From a checkpoint of a small transformer trained on Wikipedia: a variant of Muon for these matrices, 8947 steps.
MLP neurons of a small language model. Each row is named by its layer, matrix (gate and up: input weights) and neuron, and shows model dimensions 32-95. Each number is 128 + 32 x the weight over its row's rms, rounded and kept within 0 to 255. A neuron's up and down rows have the sign that makes its largest values positive.
Before each neuron's rows, "fires on" lists the tokens most often at its 100 highest values on Wikipedia text that the model never trained on. A number after a token or word is its count.

fires on: "l" 16, "ind" 15, "United " 14, "c" 9, "o" 7
L5.gate370 [140 143  81 132  61 190 119  88 143 197  93 143  97 103 159  94 116 173 171 140 154  90 151 104 142  97 136 162  94 154 120 133  95 102 125 145 109 164 127  40 132  93 137 158 130  85  85  87 161  92  53  76 150  54 144 164  95 123  99 136 149 187  92 106]
L5.up370 [159 126 157 126 128  86 106 107 112 124 174 155 104  86 124 192 117  93 131 115 141  82 114 101 118 153 115 133 124 138 151 205 178 118 111 163 197 141 143 182 168 103 124  83  81 112  97 132 136 126 102 117 166  75 130 156  87 139 108 121 106 140  83 153]

fires on: ", " 71, "that " 12, "\n" 4
L7.gate313 [100 127 158  89  54 164 142 130 140  93 117 171 183  82  81 122 117 186 171 143 141 172  47 188 101  98  99 150 168 109 104 186  92 100 130 131 151 136 164 160 125 119  80 128 150 135 182 198 142 109 135 125  74 190  90 152 122 136 177  88 132 147 112 131]
L7.up313 [134 113 120  57 110 180 100  94 176 119 142 143 121 179  80 170 127  99  91 139 125 126  45 138 128  82 116  96 152 175 116 178 136 131 128 111 194 109 123 142 116 199 133 140 130 165 160  86 128  87  78  73  99 154 154 171 131 124 111 105  81 134 108 127]

fires on: "i" 17, "ial " 15, "t" 11, "s" 6, "g" 6, "ic " 6
L5.gate10 [ 61  99 123 136 127 132 122  40 107  84 162 201  96 102 178 111  84 118  79 104 128 136 127  25 117 132 131 153 110 153  75 189 127 125 144  88  43 118 113 165  89 137 139 116 148 166  67 118 130 121 137 112 118 183 116 111 124 143 126 127 148 124 119 147]
L5.up10 [134 149 187 189 139 138  83 118 130 155 115 167  85 163 178 134 111 159 171 137 119 133 138  90 110 126 101 118 181  79  98  86 109 121  96  75 113 153 137 161 147  87 164 134 137  79 147 183 145  99  76  69 137 148 110 136 151 181 145 138 131 129 127 110]

fires on: "\n\n" 78, "|" 15, "\n" 7
L7.gate470 [107 122  78  68  64 149 114 132  97 135 145 128 127 147 129  98 154 160 114 132  94 134  89 154 166  92 146 173 134 145 122 123 117 112 104  92  81 119 111 112 142  61  61 115 114 166 142 167 150 120 120 128 126 120 202 172 103 183 120 112 165 148 190  90]
L7.up470 [ 70 141 119  86 105 132 139 170 133 130 110 120  98 118 127 111 113 136 144  89 178 104 103 151 158 124 140 143 115 148 182 104 121 130 152 126 158 127 144 127 152 166 115 131 148 146 160 161 141 140  95 194 179  98 152 143  96 175  69 153 192 166 134 162]

fires on: "ent " 19, "or " 19, "er " 14, "tor " 13, "ant " 7
L5.gate307 [125 142 165 156 146  79 126 149  82  96 184 124 108  87 107  46 125 222 111 110 106 158 130 150  99 146  88 161 143 100  79 120 152 108 114 122 154 102  91 170 169 102 135  81  83 127 151  86  91  78 143 116 154 170 126 131  90 153  71  95 130 138 121  72]
L5.up307 [148 152 160 130 131  73 137 133 129 123 128 129 110 121 149 129  77 144 119 147 105 115 127 168 101  77  79 132 153  91  95 138 139 113 141  92 171 114 192 155 115  67 116  73 103 163 125 119  92 110 143 177 114 150 123 183 129 100 130 155 111  92 174  84]

fires on: "as " 48, "con" 9, "ad" 6, "p" 5, "ed " 4, "per" 4
L7.gate352 [132 102  96 128 112 150  93  74 113 144 151  99 121 170 134 146  88 159 106 104 116  87 124 206 122  89 136 121  64 148 114 136 125  88 100 137 128  88 172 138 115 168  85 130 215 169 139 146 160 111 120 101 132 103 134 158 130  86 151 112 104 130 167  98]
L7.up352 [ 83 117 148 151 137 194 103 160 142 180 152 137 113 155  90 140 150  86 125  99 143 129  75 115 189 113  72 149 150 113 165 103  79 154 134 141  94 107 181  87 171 140 112  72 132  76 194 131 192 131 188  88  76 170 118  85 117 179 129 126 109 150 171 101]

fires on: "el" 42, "ef" 30, "ow" 14
L3.gate417 [174 110 136 136  98 125 136  91 123 106 118 112 128 119 112  52 231 160 127  96 165  92 112  74 170 135 106 112 136 154 106  97 153 123 106  94 146 153  68 122  82 187 116 168 162  95 114  96 118  80 155 174 111  99 177 119  97 122 114 135 181 129  98 125]
L3.up417 [171  93 179  90 101 189 129 167 108 112 205 112 157 155  80 166 162 136 142 121 126 109 137 141 241  84 111 123 177  95 114 105 125 107 148 137 135  71 101 128 160 163  88  83 164 121 165 159 157 139  99 152  86 158 148 122 102 148 134 125 120 159 162 151]

fires on: "d" 23, "ol" 15, "u" 13, "er" 6
L4.gate443 [116 109 154 101 127  68 107 132 124 119 200 151 127 151 105 137 101 118 115 115  80 144  97 136 130  82 164 138 127 152 108 105 134  75 112 100  81 149 154  87 174 115 140 107 208 166 170  89 118 142 206 177 188  88 107  90 108 130 192 120 111 168 108 141]
L4.up443 [144 115  69 112 169 137 130 181 182 135 178 118 122  82  77 146 111  97 115 102  87  92 149 138 138 126 181 172 159 122 122 186 154 165 163 126  67 132 204  99  86 184 130  71 160 127 166 115 147 113 187 101 144 160  80 144 187 118  98  96 149 113 153 143]

fires on: "e" 44, "T" 12, "o" 11, "th" 7, "unn" 5
L3.gate373 [118 104 102 169 161 163 107 111 121 112 120 156  93 139 106 111 152 123 148  68 146 138 112 132 101 145 134 106 153 133 210 146 164  95 164 128 176 120 155 142 114 132 106 124 191 137 111 159 109 202 130  99  57 112 131 138 145 122 176 114 127 155 114  59]
L3.up373 [132 129 192 118 166 180 115  97 131 128 110  97 166 147 118 154 133  70 128 124 154 135 149 140 105 116 162 155 124 142  94 215  90 161  76 106 127 183 144 186 113 158 145 170 105 102 117 138 115 133 169 156 106  74  86 132  84 161  89  62 118 122 122 150]

fires on: "al" 19, "bl" 16, "v" 16, "c" 14, "l" 13
L3.gate119 [124 171 165 130 110 192  75 133 178 160 109 129 164 130 100 159 150 179 116 186 158 139 116 128  93  69 122 108 100  78 150 118 135 132 186 107 115 121 122 101 136 142 186 136  93 123 106 142 113  91 152  32 147 143  89 177  85 172 125 178 118 175  79 107]
L3.up119 [120  89 173  90 110 136 109 155 135 100  89 109 116  91 125 183  65 114 147 155 153 150  85 109 125 156 100  25 128 134 127 153 124 154 134 132 148  68  72 133 166 145  81 127 104  26  88 140  66 124  99  91 147 143 128  70 138 108 113 137 123 144 153 100]

fires on: "ans" 28, "om" 24, "ell" 12, "i" 12, "on" 8, "s" 4
L4.gate493 [ 98 105 124  84 178 139  92  84 115  24  78 121 121 140 151 148  94 115 124 152 140 119 112 114 110 165 135 171 108 140  75 130 141 137 147 123 125 147 118 145 135 120 127 164 116 139  84  73 122 102 128 107 184 115  76 148 123 116 191 159 100 138  65 111]
L4.up493 [134 107 163 135  97 151  99 116 121 125 161 140  95 160 129 148 136 151 159 171 130 143 207 136 110 156 128 151 212 115 130 151 161 140  67 143 158 125 156 110 151 166 164  64 186 148 140 117 158 152 115 132  97 110 163 154 133 105 158 139 163 140 180 126]

fires on: "af" 22, "um" 12, "im" 11, "at" 11, "und" 9, "em" 8
L8.gate31 [172  77 150 108 126  93 143 104 149 107 139 152 184 193  95 143 137 109 152 147 113 121 131 124 101  95  52 134 120 153 123  68 156  85 114 127  78 138 112 127  71 160 139 117 131 177  84 171 208  53 150 152 115 131 147 108 111 126  98 129 120 140  77 157]
L8.up31 [ 94 141 122  99 171 173 104 136 105  70 132 126 183  86 139  84 132 119 138 100 128 158 110 134 136 114 176 171 132  93 122 104 198 132  98 132 147 148 127  71  58 176 117 126 162  80 158 174 146 138 175 134 132 127 136 148 124 103 155  96 147  98 124 138]

fires on: "oug" 36, "ild" 10, "ed" 9, "fe" 7, "ow" 7, "air" 5
L3.gate267 [143 145 101  87  83  79 113 113 163 168  89 135 124  58 145 116 164 131 115 136  68  98 112 162 175 126  90 162  96  88  97 191 124 135  63  51 127 171  70 137 142 149  94 150 103 158 175 132 148 101 113 165 127  84  84 124  85 166  92 134 105 181 163 135]
L3.up267 [130  92 121 133 105 125  76  79  93 148 161 121  82 131 156 127 121 150 146 107 130 151 170  81 156 125 134 102  99 127 108 151 107  95 132 151  89 182 142 110 164 100 190 134 121  93 161  95 104 134  96  94 155 129 157 105 130 120 107 139 147 195 132  87]

fires on: "to " 46, "not " 25, "ust " 8, "ill " 8, "can " 6, "ay " 4
L5.gate123 [133 101 106  95 107 176 119 123 151 141 158 173  87 135 142  95 164 114  75 153 105 155 172 129  61 137 219 150 164 152 109 135 129 143 146 138 156 138 139 196 140  88 140 102 132 158 114 158  67 166  88 111 170 154 156 155  65 123 106 163 152 137 121 111]
L5.up123 [151 151 125  95 138 138 166 151 183  97  68 147 141 117 111  54 139 131 117 176 139 140 144 111 110 167 133 110 105 107  89  76 104 152 117 122 122 107 106 111 148 107 108  95 142 115 151 133 127 160 163 139 129 103 158 111 100 120 132 181  48 120 160 184]

fires on: "el" 15, "o" 13, "t" 11, "oug" 10, "lo" 8, "ir" 6
L5.gate404 [128 112 118 134 112 139 132 122 196  69 165 163 143  90 164 160 178 100 106 146 121 115 106 102  87 123 154 142 152 130 129 141 157 119  63  55 141 136  80 116 132 129  74 121 168 115 122 173 118 141 122 163 155  98 150 131  59 114 159 148 175  81 132   9]
L5.up404 [130 125 111  97  90 198 113 124 130 156 145  98 111  87 115 168 146  86 110 116 118 146 107 159 150 106 167 166 136 117 152 132 134 177 165 175 110 143 110  97 144  91 132 137 162 160 104 187 119 148 149 136 163 157 129  96  97 110 145 117  80  99 143 138]

fires on: "im" 25, "em" 11, "on" 10, "pp" 8, "am" 8, "is" 6
L5.gate120 [134 144 101  99 135 102 131  66  97 123 113  88 127 159 118 103 112 115 102 149 154 117 152 116 133 120 115 149 111 173 116 129 180  94 109  92 115 148 141  82 101  88 116 144 109 136 108 105 109 123 162 127  52 130 128 183 120 114 165 168  92 103 171 150]
L5.up120 [126 141 124 174 112  64 169 150 104 155 150 128 177 110 145 102 201 115  84  86  97 137 112  85 112 139  99 112 102 131 160 159  75 143 152 100 157 103 145 168 147 143 127  93 109 133 110 151  93  90 141 122  91 152 225 132 113 152 197  81  95 143 171 121]

fires on: "er " 27, "or " 8, "n" 8, "ent " 5, "ist " 5, "h" 5
L7.gate134 [111 141 234 100 140 158 187 157 119 103  98 161 152  51 186 129 117 199 133 123 136 139 103 107 102 138  80 172 140  16 179 155 193 116 156  92 138  60 121 157 155 165  87  90  95 143 126 163 126 105 101 192 174 168 135 164 117 148  88 118 163 129 106  87]
L7.up134 [153 143 111 157 142 141 125 128 133 115 119 140 153 136 191 110 110 153 142 124 130 186 111 194  59 104 102 100 158 117 168 114 153 141 105 119 136 117 126 157 142 120 134 122 124  68 137 152 123  99  73  97 104 144 130 107 147  76  49 141 102 117  58 134]

fires on: "the " 29, "their " 15, "its " 14, "s " 11, "of " 4
L8.gate412 [166 157  90 122 153 102 133  99 129 100 149 114   7 101 146 143 163 140 136 153 137  93 131 183 110  98 111 134 119 138 104 125  88 158 128 132 115 124 161  89 121 158  88 161 146  62 150 108 102 113 119 216 129 151 159 140 183 145 128  92 162 136  92 125]
L8.up412 [158 164 121 115 115  83 125 146 111 174 100 122  91 130 185 130 129 135 145 135 202 146 128 154 166 155 109 192 101  95 137 191 147 158 134 131  54 100 121 128  96 120 151 160 155  81 111 117 188 179 188 166  91 199  97 129 143 150 182 120 158  94 112 198]

fires on: "as" 75, "feat" 19, "at" 6
L3.gate416 [ 65 149 147  53 165 152 104 150  86 111  87 163  92  65  92 166 118 187 112 122 137 121 158 131 152 140  70 116 137  77  99 114 170 206 137 186 183 142 124 109  88 101 141 183 145 124 134 121 138 100 121  94  98 114 121 162 123 122 156 111  79 151 121 125]
L3.up416 [146 176 154 140 110 142  94 151 112 100  87 114 189 140 149  85 125 156  88 185 119 108 109  97  83 158  76 142 154 192 145 148 118 146 112 191 183 128 135 153  93 166  97  59  65 173 124 174 116 107 100  69 100 111  79 115  81  76  84 126 143 164 120 122]

fires on: "ild" 19, "urr" 15, "plac" 14, "ose " 13, "iv" 11, "ur" 8
L3.gate311 [129  88 151 103 173 160 163 134  90  88 176 145 157 186 102 140 119 171 108 168 165 140 116 158 129 100 122 173 114  95 177 156 121 139 143 103  56  87 136 144  30 136 106  73 110 160 168 114 132 181 119 136 110 110 144  96 138 101 117 157 152 155 149  93]
L3.up311 [ 86 119 131 172  99 169 131 113 133 161 150 122 135  91  91 116 188  83 119  86 110 136  51  73 102 121 126 123 149 132 128 132  96  99 181 112 197  96 140  73 140 163  93 133 130 146 164 122 137 192 143 134 130 136 156 200 161 159 173  93 113 125 106 132]

fires on: "O" 91, "e" 4
L8.gate1 [ 90  82 119  91 117 146  56 123 145 206 170 110  71 133  85 141 176 147 110 154 146 142  72  81 113  68  30  95 132  98 178 131 125 117 108 118 143 167 116 147  53 188 105 110 164  89 155 115 161 118 128 132  33 120 126 204 142 116 186  99 154 120 139 101]
L8.up1 [162 161 122 147 106 177 136 135 152 137 144  87 164 120  81 127 122 151  59 154  97 174 111  97  99 147  95  79  92  70 148 141 101 143 182  85 147 198  95 105 139 122 131 198 114 121 125 145 144 149 194 110 100 118 118 103  92 177  92 138  42 122  94 109]

fires on: "er " 35, "or " 12, "ember " 8, "ent " 6, "ian " 5, "man " 5
L7.gate490 [108 114 148 129 144  70 118  96 138 140 125 133 152 115 145  62 121 193 153 112 117 155 144 139 132 129  76 132 119 177  69 112 163  63 156  96 151 136 164 178 215  88 130 113 140  88 137 107  86 156 113  99  98  83 147 157 193 116  50  95  48 150 135  84]
L7.up490 [ 88 123 130 169 118 115 134 154 125 106 138  78 129 102 123 141 162 159  83  84 139 147 102 176 139 145  60 133 171 161  83 149 109 107 186 105 133 110 162 151 147 160 126 186 122 120  90 112 135 151 145 124 148 105 170  96 106 120 105 125 142 153 169 101]

fires on: "br" 31, "und" 27, "anc" 12, "air" 9, "qu" 5, "ow" 4
L3.gate163 [110 124  80 104 116 151 106 132 133  81 176 130 123 127 144 123 168  83 132 149  94 175 132 149 156  97  62 125 123  91  35 134  94  91 108 143 167 164 214 164 128 105 135 112 120 201 128  59 159 105 193 140 111  97 118 155 120 167 122 118 143 117  92 131]
L3.up163 [155 149 128 125 152  86 168 156 188  71 149 133 150 124 177 178 125 143 150  97 111 147 121 118 113 161 184 157 150  96 178 138 156  82 138 123 129 153 116 191 146 163 134 116  68  83 120 178 120  80  91 167 157 135 141 252 109 135 188 188  56 136 115 109]

fires on: "ing" 17, "for" 16, "ing " 11, "h" 9, "am" 8, "H" 8
L5.gate340 [132 109 138  97 120 107 123 134 112 106 187  91 155 128 140 122 142 118 118 154 139  41 122 101  55 167  87 109 141 154 173 140 116 135 131 123 158 116 151 151 135  91 129 114 108 100 132  90 150 151 146 124  91  90 157 143 194 136 157 119 158 106  75  30]
L5.up340 [128 111 150  98 133 187 170 144 112  54 162 195  69 126 157 137  89 157 118  84  68 162 105 120 126 126 127 101 143  55 126 123  88 163  86 133 171  61 112 118 175 123 112 144 127 155 122  80 120  62  78 103 127 104 140 138 122 141 100 145 158 124 124 151]

fires on: "iv" 16, "k" 16, "at" 10, "urr" 9, "av" 6, "ach" 6
L3.gate395 [141 194 161 105 190 108 167 122 131 123 100  63 166 107 102 135 151  92  95 144 122 156 102 151  59 179 125 158 133 110 131 181 165  94 166 161 120 125 148 151  91 165 155  80 143 133 117 166 162 128 145 127 130 149 169 182 114 104 153 145 201 180 133 162]
L3.up395 [194 117 104 139 131 158 159  73  83 153 102  92  68 116  90  97  98 103  78 136  87 132 180 143 159 134  86 148 130 139 167  90 114 104 163 162 158 122 178 136 138  72 104 137 111  84  99 136  91  95 243 135 144 162  89 128 133 136 116 139 132 126 179 130]

fires on: "is" 14, "ell" 12, "ash" 11, "ef" 9, "y" 8
L5.gate146 [179 142 122 110 148 109  94  85 132  81 153 187 134 133 164 139 152 128 121 128 142 168 129 113 125 141 166 137 155 201 142  97 137 106 137 194  43 107 116 138  83 155 138 100 169 119 161 126  94  98  78 172 150 172 132 218 135  78 104 172 161 146 117 149]
L5.up146 [ 88 122  80  88 129 169 152 132 134  79 100 135 139 164 111  67 129 137  81  66 146 111 149 178 150 174 102 127  95  80  91 149  95 184  86 127 116 111 159 108 146 104 115 190  98  90 104 145 129  70 210 114 135 190  94 104 146 141 109 184 202 104 121 121]

fires on: "e" 21, "z" 20, "iz" 7, "le" 7, "ep" 7
L5.gate210 [129 160  80 187  82 175  95 130 115 180 144 136 128 167  97 130 128 177  96 100 116 155 178 157 114  91 145 146  55  80 144 154 110 143 143  95 196 176 129 125 161 147 150 164 141 196  91 133  82  95 172 147 109 143  64 123  60 122 123 106 159 111 138  97]
L5.up210 [ 97 108 125 166 106 175 109 184 138 117  97 161 143 173 168 152 139 136  67 162 162 111 159 124 124  92 144 145 111 178 124  51 123  33 113  71 130 135 147  88 140 165 119 150 173 161 138 106 164 175 167 135 188 177  73 119 110  99 148 105 126 112  94 118]

fires on: "ing " 22, "As " 22, "as " 7, "Can" 7, "on" 6
L7.gate278 [130  60 130 154 152 119 132 187 129  38 162 116 140 137 129 162 117 144 121  81 173 159 116 149  71 156  92 132 193 124 124 151 102  78 157  85 149 136 143  91 120 127 104 158 159 133  95 190  73 127 109 174 123 135 119 154 210 148  76 118  88  92 156 130]
L7.up278 [189 172 138 133 105  95 139 137 150 103  45 121 139 119 118 142 125 109  97 109  74 114 108 178 178 123  88 144 110 110 105  97  93 149 149 144 153  81  80 136 137 117 139 109 120 219  98 141 166  86  91 114 144 135 135 110 126 131 176 210 147 113 142 158]

fires on: "y" 28, "." 8, "y " 6, "ant " 5, "er " 4, "od" 4
L8.gate475 [150  98 132 171 107  86  90 128 153 202 133 159 133 130 116 153  91 177 127 102 103 116 169 139 126 173 153  83 143 150  54 126  74 102 162 107  87 144 111 146 170  90 144 128 112 105 108 177 122 100 157 105  93 133  94 105 140 166  60  88 139 137  93 113]
L8.up475 [156 120  88 166  86  77 121  90 142 134 105 141  95 146 105  96 137 104 163 120 166 136 127 188 120 112 124 111  95 121  78 144  86 185 141  74 115 142 202 153  82 102 160  91 110 137 171 145 123 133 127 150 133 167 123 125 175 101 122 171 103 173 127 132]

fires on: "\n" 60, "|" 29, "\n\n" 8
L8.gate159 [ 85 118 134 114 122 172 161 182  81  96 108 146 126 133 119  57 145 160 154  96 119  94  95 123 138 110  94 132 173  85 164 154 104 159  88 107 139 102 126 151  97 110 100 100  77 173 156 171 118  76 135 117 154 123 140 151  77 148 185  71 142 209 148 104]
L8.up159 [136 132 124  58 108 100 130 117 182 148 114  58  79 120 123  94 131 181 115 116 149 127 120 147 145 134 116 151 133  98 142 159 137  96  88 105 116  89 142 138  92 131 148 154 122 160 170 133  78  73 100 206 118 152 177 180  94 172 170 118 137 149 107 139]

fires on: "o" 24, "re" 22, "e" 22, "go" 11, "ear " 7, "med" 4
L4.gate153 [163  92 169 159 119 180 164 120 160 129  88 151 116 149 134 163 215 147 139 147  92 161 120 121 134 122 114 123 134 133 133 139 148 132 160  99 132 159 141 155 114 115  96 120 134  86 137 187 138  70 133 105  98 179 168 141 135 155 144 130 149 126 123 153]
L4.up153 [139 124 108 126 103 130 132 116 106 121 156 201  96  70 129 187 148  88  97 127  98 146  66 129 118 110 100 178 192 168 114  86 177 138 125  97 135 183 177 173  95 139 130  63 104 142 153 118 157 135 190 141 128 147  97 175 138 124 125 128 158 132  87  73]

fires on: "to " 63, "would " 17, "ust " 7, "ould " 7
L8.gate275 [119 167 110  63 118  85 132 135 181 161 156 128 111 109 186 149 178 147  98 158 103 154 153 127  97 110 130 135 135 135  41 188 132 106 163 191 118  65 143 192 222 130  89 115 101 183 116 163 101 181 159 172 137 121 138 148 120 180 130 169  93  90  90 137]
L8.up275 [200 134 181  88 131 113 132 200 129 140 138 148 116 105 171 153 169 139 184 127 121 143 162 114 130 146 136 142 124 100  54 152 136 130 174 130 107  87 136 135 135 153  93 152 193 154 132 177  65 109 190  92  76  72 153 173  93 128 114 141 163 126 133 122]

fires on: "c" 27, "on" 20, "d" 10, "anc" 8, "on " 7, "iv" 6
L5.gate82 [ 69 194 191 162 159 132  49 183  96 132 140  44 152  93 162 154  65 141 169 152 143 127 150 139 125 145 138  64  90 124  86 168 169 110 127 122  95  85 111  91 139 163 110 177 184 125 124 103 152 105 143  89  96 178 120 177  97 121 132 133 142 147 184  65]
L5.up82 [119  97 172 126 128 128 136 159 121 151 143 121  67 164  97 155 133 141 180 161 123 143  98 185 108 143  72 133 126  95 174 107 126 146 207  95 151 125 129 122 131 151 102 172 106 204 171 100  84 139  61 147 112 131 130 122 155 124 130 159 135 111 184 148]

fires on: "in" 45, "an" 32, "ut" 18, "y" 4
L4.gate238 [126 149 117 108 154 146 140 138 136  99 166 146 135 140 142 103 121  74 115 108 120 112  91 148 106  96  73 139 157 167 119  85 181 141  67 146 118 173 124 136  90  79  96 152 100 147 150 111 112 133 136  97 183 195 143 109 114 129 129 150 135 109 158  96]
L4.up238 [146 119 112 163  95  93 132 133 185  88 138 145 147  85 154 119 102 141 159  76  68 164  95 110 136 110 152 104 134 129 166 144 116 149  98 104 104  89 158 168  39  40 113 128 103 111 124  72 139 139 125 103 106 138 107  94 153 139  56 189 135 123 146 183]

fires on: "which " 26, "I " 17, "that " 12, "who " 11, "It " 8, "at " 7
L5.gate507 [ 78  92 151 114 127  97 145 156  98 162  85 101 116  91 181  76 180 140 144  73  70 107 109 112 157 119 120 126 110  64 127 164 118 124 165  74 154 113 126 162 179 143 126  89 146 148 111 113 178 148 185  65 102 128 108 163  99  69 112 175 146 152 153 107]
L5.up507 [ 72  83 110 135  93 118 175 175 131 109 107 186 133  78 185 130 124 151 136 103 111 103  98  80 115 137 215 119 146  84 116 211 148  89 114 171 126 115 159 148 143  87 155 139  96 138 133 117 110 122  95  97  73 136 140 128  90 145 198 204  78 135 150 123]

fires on: "dis" 23, "| " 18, "as" 14, "ass" 9, "x" 5, "re" 5
L4.gate460 [143 139 138 122 195 172 149  98  51  65 103 123 118 132 156 158 107 148 104  98 112  96 110 160  92 103 123  99 124 142 111 136 115 168 120 168 180 128 158 131 101 136 135 154  60  75 174 152 127  75  86 121  96 127  62  92 145 107 117 199 166 132 140 159]
L4.up460 [182 190  97 105 108 106 119 165  71 123  97 138 126 168 143 136 125 197  77 147 128  90 113 117  99 165 117 146 164  96 172 146 148 137  73 135 128 141 148 142 108 133 103 131  95 117 122 155 117  62 152 145 132 154 109 160 181  68 106 141 169 157 175  99]

fires on: "that " 43, ", " 20, "use " 8, "ough " 7, "ile " 6
L5.gate214 [115 156 152 133 104 178 127 101 169 155 194 108  74 122 136 101  57 105 143  82 149 171  91 131  83 129  89 139 144 147 102 121 114 151 106 129 131 136 112 127 132 175 167 102 130 138 158 158 122 131 137 153 146 204 145 148 108 140 120 107 108  90 154 152]
L5.up214 [116  87 127 155  92 171 150 145 151  70 114 102 172 106  88 206 120 131  79 113  77  72 136 129 201 141 140 124 152 157 135 120 153 161 105 143 153 100 123  80 141 188 110 169 137 131 170  60 118 185 155 103  82 158 130 175 117 120 141 103 123 172 105 134]

fires on: "ing " 23, "As " 20, "uring " 13, "y " 5
L4.gate382 [ 75  68 146 137  97 137  95 165 145 116 105  67 127 134  94 123  80 177 171  96 131 126 127 127  92 204 114 136 131 116 151 125 188 131 128 153 129  78 108 137 168 161 162  70 113  69  95 168 156 137 208 206  72 133 154 119 147 103 127 138 162  84 145 142]
L4.up382 [140 125 137 182 143 117  97  52 128  70 137  87 128 160 141  85 124 162  99  72 119 105  82 171 129  98  96  90  68  74 131 155 190 138 117 125  85 145 125 112 169  77 139 105 179  25 108 159 173 110 166 130 123 148 130 154 166 153 186 140 123 103 135 119]

fires on: "Party " 15, "u" 15, "im" 15, "ate " 8, "ol" 7, "am" 6
L4.gate189 [ 98  97 117 122 151  79 114 132 130 143 144 131  87  80 139  82 127 119 132 125 104 162 151  58 108  94 115 141 164  46 219 177 183 101 129 120 141 101 146 105 142  77  69 123 112 119  87 129 159 154 158 158 102 160 104 118  71  63 168 160 131 128 103 159]
L4.up189 [ 95 139 185 160  54  89 136  75 121 169 161 140 145 157 106 140 198  79 159 188  98 106 145 141  95 110  94 137 115  59 171 166 118 125  97  62 125 188 112 127  93 122 174  95 103  52 158 146 135 104 111 130  62 125 172 112 170 115 167 140  90 164 116 119]

fires on: "sh" 12, "gr" 12, "tr" 12, "sp" 11, "pl" 11, "ann" 9
L7.gate87 [144 139  95  96 111 166 116 150 147 192 127  94 108 127 180 178  63 166 176 177 100  80 119 142  76 150 121 104 136  94  85 134 131 111 148 118 109 132 111 170 126 184 104 121 120 118  91  86 158  97 171 138 133 121 140 135 123 153 180 107 152 160 110 111]
L7.up87 [ 98 102 124 124 154  78 111 106 102  95 160 130  80 107 100 122 116 145 109 131 141 149 149  97 124 149 152 144 122 151 103 144  98 102 145 177 157 116 157 120 105 127 129 146 131 158 116 165  90 188  99 170  80 127  82  86 114 121 223 147 175 133 111 143]

fires on: "of " 27, "to " 13, "ed" 12, "pl" 12, "more " 8, "it" 5
L8.gate214 [146 117 140  94 128 127 108 219 128 176 135 146 140 134 102 158 115 163 170 178 145 109  98 146 141 108 139 126 103 161  52 113 115  61  98 135 165  85  75 116 189 148  99 138 148 112  96 166 111 153  44 129 120 116 107 161 144  63 133 111 102 137 156 131]
L8.up214 [ 98  89 149 104 101 119 103  78 148 168 130 150  77 101  59 152  64  92 154  92 139  49 101 199 163 124 125 114  86 137 117 115 139 144  86  97 164 143 103  96 144 118 163 140 138 124 171 110 136 165 100 165 136 158 130 175 120 142  82  89 147 117 134 102]

fires on: "es" 35, "e" 20, "re" 8, "l" 7, "a" 6, "ea" 5
L5.gate59 [155 147 153 151 122 117 176 120 120 131 112 150 116 103 162 133 165 171 165 118 160 188 118 130 105 102 110 125 130 161 107 175 138 110 155 125  54 117 112 126 108 131 124 126  98  89 116 158 175  79 123 120 154  97 142 115 129 169 209 123  89 103 131 137]
L5.up59 [118 171 144 170 111 187 136 140 103  84 128 118 117 159  94  67 155 135 178 172 134 185  88 156 123 107  75 166 145 125  78 121 104 118 168 114  68 169 140 117  33 120 136 118 105 128 152 179 187  96 116 178 164 158 104 109 172 115 130 148 142 117  79 110]

fires on: "and " 27, "s " 20, "its " 9, "ts " 6, "his " 6, "it" 5
L7.gate177 [149 121 175 111 160 106 151 100 146 123 122 184  66  88 105 122 172 152 160 141 128  97  86 128  56 129 109 117  82 175 110 198  78 132 143 194  96 111 167  79 161 139 112 167  97 160 147 144 105  96 119 146 156 115 101 125 126 164 102 134 151 115  55 133]
L7.up177 [ 79 180 150 170 124 150 120 150  99 128 116 151 158 126 137 119 128 125 135 107 175 166 119 126 135 172 124 140 137 118 181 164  74  80 119 165 140 133 108 133 137  89 147 181 117  67  72 104 148 104  95 134 114 137 109 120 163 106 209 124  62  69  75 158]

fires on: "ed" 16, "end" 13, "m" 11, "an" 9, "ond" 9
L5.gate479 [141  80 202 123 177  90 134 174  87  81 119 115 135 106 159 123 111 166 146 155 157 158 171  90 116 100 136 133  81  66 130 146 183 125 106 125 138 200  93 154  95  96 167 174 143 143 155 164 104 125 153 160 107 148  63 160 183  64 193 127 133  96 143  75]
L5.up479 [154 114 107 174  93 113  82 124  89 137 116 161 145 127 129 104 122 152  96 112 103  96 199 113 163  99  70 107 134 144 161 110 154  97 133  95 126 131 155  77 115 123  97 172  63 112 148 142 182 141 113 118 180  97  86 118 164 117 143 141 138 123 133 139]

fires on: "which " 39, "is " 15, "that " 9, "was " 9, "he " 9, "It " 6
L4.gate339 [112 155 150 165  98 102 118  78 146 153 147 110 137 116 140  66 161 133 164 101  99 118  87 134 132  70 141 100 128 190 124 125 120 116 123  92 146  62 102  88 119 144 120 162 112 113  95 142 167 170 196 111 151 146 147 126 147 124 156 183 178 117  98 173]
L4.up339 [129 133 130  94  83 142 134 158 136  91 105 166 153 151 155 118 106 162 106 124 131 149  94  92 179 143 176  93 126  85 180  89 148 117  92  93  81 155 208 132 122 151 136 133 144 118  78 124 142 112  88 120 179 132 105 144 149 128 180 175 143 119 140 125]